Weights of a small GPT-style language model, trained from scratch on English Wikipedia.
Size: 21 layers, width 384, 12 heads of 32, MLP 1024 SwiGLU, 43.6M parameters.
Architecture: RMSNorm before each block, rotary positions, biases, untied embeddings.
Training: a variant of Adam for these matrices, 676M tokens, 10322 steps.
MLP neurons of a small language model. Each row is named by its layer, matrix (gate and up: input weights; down: output weights) and neuron, and shows model dimensions 144-271. Each number is 200 + 20 x the weight over its row's rms, rounded and kept within 0 to 999. A neuron's up and down rows have the sign that makes its largest values positive.
Before each neuron's rows, "fires before" lists the tokens most often just after its 100 highest values on Wikipedia text that the model never trained on.

fires before: " ", " |", "2"
L11.gate404,215,199,194,217,211,209,233,180,188,215,224,208,187,197,169,209,203,187,169,173,216,210,201,212,179,177,202,214,226,183,175,192,190,198,203,216,188,199,182,213,201,207,176,192,171,218,215,209,172,197,213,195,185,193,238,199,161,165,210,195,185,195,216,204,173,199,163,199,195,207,198,228,187,228,229,220,231,192,194,200,179,170,217,207,214,216,188,185,179,221,199,245,210,172,200,150,281,192,196,202,204,228,208,177,181,235,191,198,187,195,213,199,206,210,190,166,213,208,180,214,187,234,187,188,214,205,192,200
L11.up404,194,198,217,180,210,190,194,217,181,176,217,166,205,226,183,188,194,207,208,204,209,194,203,260,226,227,203,196,218,253,184,191,193,242,207,240,193,206,227,182,178,199,220,225,195,196,181,170,195,205,191,229,228,194,231,213,174,194,166,205,204,205,197,171,181,186,179,203,233,222,215,206,190,209,180,186,242,208,222,202,208,190,182,214,243,215,205,193,184,219,169,173,197,228,192,156,160,192,166,162,190,215,158,207,183,188,222,216,208,243,192,154,207,189,188,221,194,196,243,188,224,239,182,207,219,152,197,190
L11.down404,200,194,202,219,185,183,188,204,199,231,185,209,221,207,200,200,196,199,181,201,211,203,218,210,208,200,218,197,193,198,196,183,191,200,177,208,194,180,205,196,191,208,187,207,197,220,196,233,180,193,199,179,181,199,230,189,163,167,193,177,185,180,224,221,189,198,221,185,184,251,206,225,195,252,226,254,208,187,223,231,188,180,195,225,223,235,189,197,211,188,196,237,203,187,155,187,249,165,218,204,219,206,194,196,178,201,215,236,211,182,215,187,208,187,156,191,206,188,184,209,199,215,200,190,187,173,217,213

fires before: " |", " |\n", ":", "|"
L11.gate312,231,202,236,198,215,223,187,186,201,181,193,197,166,182,200,189,169,203,171,206,244,201,212,212,196,190,195,188,206,178,192,175,226,217,179,243,203,178,197,199,218,177,172,231,168,159,231,198,188,185,228,193,193,167,187,199,195,175,214,157,202,134,180,174,218,204,206,189,158,192,190,231,190,256,211,216,208,184,178,220,185,181,183,210,234,201,203,182,202,187,208,199,208,208,227,211,206,202,188,226,224,190,205,183,215,191,193,193,211,202,226,184,204,221,180,236,194,151,188,185,198,216,201,210,200,203,199,202
L11.up312,225,204,170,175,201,184,171,214,197,231,229,208,201,193,213,239,173,194,156,199,172,196,189,208,226,224,209,262,193,192,178,188,212,231,181,176,184,172,197,174,246,170,230,218,250,217,203,189,198,182,149,222,206,163,163,209,188,200,181,197,207,204,216,220,184,155,174,190,215,203,200,226,180,183,179,213,178,195,201,185,182,177,167,209,221,219,155,186,213,189,176,216,207,203,190,225,202,197,185,206,180,207,174,203,205,184,217,171,229,211,214,212,144,196,207,189,187,185,217,230,166,206,200,221,182,191,155,190
L11.down312,195,228,223,183,202,203,203,192,211,196,179,207,161,190,208,197,184,192,243,221,186,214,167,186,205,194,167,204,193,204,195,175,239,195,200,211,202,214,237,170,211,159,223,247,209,219,203,201,198,205,200,205,225,178,166,195,237,203,189,165,215,175,213,183,202,213,206,192,183,193,213,194,245,184,221,203,219,185,191,200,202,184,188,186,243,189,196,217,225,207,168,155,176,230,234,199,225,192,166,234,206,170,185,186,221,183,223,202,205,216,172,195,167,191,209,189,210,164,199,208,192,229,191,246,215,176,176,207

fires before: ";", " |", " |\n", ":", ",", ")\n"
L17.gate636,208,249,210,182,168,169,212,194,192,196,195,188,195,183,225,187,205,234,196,175,159,210,228,199,192,182,226,233,221,202,189,197,192,208,182,196,161,215,227,206,182,200,218,233,205,209,226,185,189,217,198,158,219,234,208,223,205,234,229,164,219,192,212,211,181,198,206,181,203,181,186,236,173,193,219,183,184,241,188,246,212,218,187,189,219,223,214,206,194,193,159,206,182,202,232,192,226,222,188,195,196,202,188,144,185,216,194,207,224,194,192,194,173,210,162,198,178,229,167,203,203,194,202,196,193,176,180,195
L17.up636,184,197,216,179,214,212,189,205,194,207,169,206,202,221,203,227,231,202,200,211,191,198,191,179,182,205,196,201,178,166,176,178,199,198,180,220,156,167,201,185,188,175,177,202,211,166,198,157,200,139,203,189,196,212,207,192,147,192,195,192,206,189,206,201,162,189,206,197,170,187,200,193,217,190,212,200,239,198,192,217,160,175,197,191,205,177,155,196,203,168,156,191,177,211,192,208,187,188,201,211,204,206,221,190,210,190,221,216,192,183,236,229,247,204,175,192,183,181,230,217,200,181,220,228,214,207,208,197
L17.down636,193,200,195,172,182,196,191,204,214,172,244,206,194,198,180,168,184,189,199,201,241,228,201,210,189,181,176,197,199,211,214,193,229,205,187,179,227,190,195,225,208,165,182,189,207,199,201,199,196,209,169,219,194,170,174,209,210,218,167,232,225,214,212,198,203,186,197,218,233,185,211,201,223,199,224,204,218,222,165,192,231,180,216,178,210,193,205,158,206,203,236,210,255,213,183,230,214,223,239,212,212,200,168,212,216,223,204,198,179,177,192,188,211,194,253,198,161,170,193,177,179,252,250,175,178,185,225,185

fires before: " |", "-", " |\n", "\n", ".", ":"
L6.gate162,180,244,209,229,203,194,193,210,228,246,195,162,176,200,209,212,233,206,194,233,170,208,164,237,200,201,203,200,201,189,218,182,223,218,212,172,190,165,210,194,219,215,262,217,206,187,216,219,187,195,154,176,227,242,181,237,179,200,233,237,219,198,154,208,188,225,160,200,189,216,205,190,192,208,239,198,214,219,216,181,204,201,182,167,191,199,163,185,201,224,163,178,197,168,192,190,196,188,205,199,209,222,197,179,189,214,179,226,218,241,223,189,198,191,148,168,194,182,188,139,207,218,194,190,178,203,201,181
L6.up162,232,204,211,188,218,190,179,179,220,170,207,193,169,201,180,210,188,190,199,213,196,166,196,177,222,188,246,208,211,226,223,193,160,175,225,199,219,205,201,186,203,194,217,186,186,160,240,182,221,182,192,194,235,189,221,197,209,230,208,194,215,187,176,210,182,169,181,201,201,193,192,187,227,165,200,193,213,201,216,206,186,188,189,221,197,182,185,207,148,193,200,178,196,224,191,211,166,208,160,186,210,207,229,229,200,187,199,173,198,189,193,203,227,205,205,202,192,201,214,202,182,187,191,208,210,181,212,208
L6.down162,221,193,211,155,195,224,156,209,223,226,208,177,191,196,207,201,200,189,219,193,204,222,197,216,201,195,216,193,216,211,197,184,186,177,221,218,212,163,211,238,199,220,224,215,214,188,222,173,181,191,170,175,207,205,204,239,190,206,220,211,191,205,194,211,203,218,153,218,206,173,185,191,173,228,198,195,167,217,211,251,191,215,208,192,187,192,193,168,192,217,231,191,208,175,159,182,178,228,203,195,217,213,214,202,205,206,220,188,188,197,209,219,198,212,171,203,204,213,204,215,144,207,212,235,181,217,211,160

fires before: " |", " |\n", ";", "–", ")"
L18.gate631,203,190,215,192,169,159,224,230,240,196,224,180,212,183,195,184,217,218,203,208,197,196,175,226,201,168,172,167,177,198,203,170,190,203,211,204,214,210,222,206,195,206,173,207,183,202,208,216,240,203,197,218,194,189,188,204,211,191,221,215,207,181,199,199,200,182,219,219,175,221,169,193,200,154,172,226,197,212,248,218,224,163,195,195,128,187,186,200,190,212,214,188,183,236,170,183,198,220,190,233,169,182,207,231,190,203,234,195,207,223,196,224,180,189,192,212,225,172,189,172,202,238,225,186,178,171,218,194
L18.up631,212,189,159,200,158,203,218,180,170,205,194,182,248,204,205,206,195,239,166,192,211,198,209,185,221,193,211,203,210,208,188,182,206,200,175,249,146,248,213,192,215,216,254,188,200,214,201,184,186,188,188,211,229,208,206,198,198,245,180,215,226,198,200,209,220,193,221,199,178,192,219,202,197,174,208,209,239,231,187,240,202,216,216,208,210,222,189,229,226,173,188,182,215,172,233,223,180,232,208,215,181,171,211,212,196,165,207,200,203,218,200,214,209,193,193,207,175,215,214,206,178,212,171,162,208,191,177,172
L18.down631,214,202,199,243,221,226,223,188,230,203,219,169,210,222,209,204,182,196,229,202,220,225,194,201,201,209,200,203,215,188,223,221,227,171,218,172,207,219,188,179,207,172,201,200,235,199,175,189,163,195,214,187,183,206,186,234,176,199,214,192,215,192,182,211,233,213,206,206,224,156,202,169,246,189,206,226,215,220,196,181,224,161,206,207,193,204,185,212,211,204,211,241,162,197,195,202,226,182,195,206,200,212,180,209,189,213,188,210,244,154,195,226,202,254,236,162,214,199,232,206,202,185,221,205,216,212,180,238

fires before: " |", " ", " |\n", ";", "1"
L11.gate720,198,236,208,201,178,202,208,177,218,201,230,189,199,195,191,217,164,211,192,171,208,193,191,209,186,237,203,194,190,177,179,177,173,195,205,211,194,188,209,199,196,206,198,174,176,209,229,220,193,184,221,242,188,235,201,190,229,203,202,197,215,187,220,182,178,189,190,195,213,171,213,215,164,213,230,246,218,186,183,193,206,147,217,204,214,200,195,189,203,208,198,176,193,216,211,198,188,194,153,222,191,191,199,210,182,160,264,205,250,201,159,196,183,207,200,204,202,163,184,180,197,231,192,182,201,190,198,176
L11.up720,184,207,192,202,225,196,193,207,213,199,168,178,200,194,179,188,211,196,171,217,182,210,159,194,187,202,203,210,162,217,167,174,205,225,197,215,196,198,208,192,221,206,223,199,189,197,266,205,209,178,205,186,188,203,252,211,198,203,173,214,173,207,188,179,179,179,187,208,173,192,228,218,217,182,195,189,219,174,237,224,197,169,199,221,207,204,195,205,193,207,190,216,203,214,197,198,187,203,203,202,187,154,199,183,221,163,200,183,225,206,184,206,172,208,210,179,193,198,210,181,207,194,208,179,246,192,212,213
L11.down720,202,195,193,159,194,204,199,223,209,183,179,181,194,194,211,214,201,222,188,213,180,178,188,205,212,177,198,198,182,186,195,166,214,220,190,185,273,177,191,183,214,214,239,201,190,182,181,186,192,219,175,186,188,205,213,201,208,198,206,231,221,168,234,168,163,224,187,209,194,186,210,197,209,220,197,180,179,186,212,187,198,205,211,181,222,189,212,203,199,213,183,204,180,180,191,214,228,201,167,201,204,224,221,200,179,144,213,171,211,181,172,224,193,161,135,200,176,183,208,203,202,235,205,181,192,207,209,221

fires before: " |", " |\n", "3", "4"
L18.gate699,199,204,235,209,189,188,225,172,205,184,211,198,222,183,207,198,207,201,188,228,172,199,225,205,181,211,213,183,183,226,224,183,200,199,234,253,236,190,198,179,166,192,202,217,177,219,236,180,216,167,182,188,168,186,195,216,204,187,206,171,219,178,206,218,181,231,170,202,170,219,172,179,207,216,208,156,208,191,204,208,153,205,169,191,225,194,176,219,183,228,190,214,187,194,214,191,205,206,209,220,188,181,206,214,218,219,174,202,241,173,183,227,207,188,194,224,178,183,208,199,193,233,195,197,188,183,180,146
L18.up699,215,212,209,202,214,212,203,207,170,166,226,166,226,216,200,192,203,201,209,177,217,216,221,205,258,177,171,191,231,191,193,216,184,229,215,196,175,166,215,164,158,168,176,195,212,190,201,163,212,157,190,188,158,211,179,198,176,218,186,200,243,213,229,251,193,167,218,237,196,161,218,206,198,199,220,154,168,204,193,235,189,228,162,198,224,209,199,206,210,219,192,217,189,225,196,199,207,209,191,226,185,169,219,206,178,184,192,188,201,220,197,202,200,218,186,211,218,192,203,175,191,198,188,231,194,227,194,212
L18.down699,177,186,180,221,220,189,210,208,203,247,231,190,185,238,220,231,213,200,182,229,209,204,183,185,208,186,187,224,189,188,220,222,213,181,188,182,177,217,232,185,195,174,183,219,179,216,186,198,217,199,198,223,216,227,197,206,161,194,212,182,203,231,235,179,195,227,194,204,223,179,229,209,202,179,211,256,188,194,229,229,183,198,195,174,242,189,162,205,206,153,209,216,178,161,215,220,160,204,201,219,214,244,194,191,236,217,229,186,215,182,218,243,202,215,263,197,201,182,210,231,183,140,213,183,230,173,188,225

fires before: " |", ":", " place", "Gls", "4", " |\n"
L10.gate766,210,230,191,194,212,236,212,213,217,189,206,152,195,196,219,181,201,202,186,209,172,209,204,203,193,229,227,228,176,213,212,148,229,201,173,194,185,208,191,185,216,202,194,222,216,189,228,210,187,198,202,173,168,203,214,183,198,221,199,208,200,202,236,211,211,193,185,219,185,152,229,224,183,210,190,165,189,160,221,210,230,212,205,212,220,197,228,219,210,229,198,184,178,185,185,218,167,175,204,209,209,213,202,218,211,172,196,221,197,195,201,208,217,216,186,223,217,191,202,210,196,209,188,227,190,200,199,190
L10.up766,219,198,183,190,192,183,208,199,200,210,195,205,196,223,223,220,159,196,210,199,259,176,207,214,183,203,212,203,197,209,225,180,191,228,199,180,163,205,174,209,214,202,206,186,160,184,201,185,206,161,205,208,168,244,211,179,181,198,158,200,224,198,184,209,261,197,194,222,193,213,205,176,250,186,215,171,204,176,228,199,156,200,212,211,184,234,186,218,173,230,215,236,198,186,203,199,218,193,200,178,233,211,215,204,212,206,192,222,212,209,218,213,240,203,197,187,205,173,210,235,218,181,214,241,192,186,208,210
L10.down766,195,176,165,200,182,180,230,217,219,173,198,190,145,200,193,177,205,204,165,213,203,205,241,246,202,204,240,157,213,188,202,218,187,206,193,206,209,165,197,205,204,208,234,172,168,209,196,169,204,197,201,182,210,187,202,171,190,214,202,193,190,197,171,229,200,186,243,215,207,215,190,197,196,154,239,210,203,234,220,193,215,229,189,202,245,207,228,203,196,166,227,216,220,171,212,180,215,196,222,182,219,224,172,186,220,169,182,244,202,224,156,214,210,223,217,197,181,238,242,180,175,194,190,198,214,217,185,213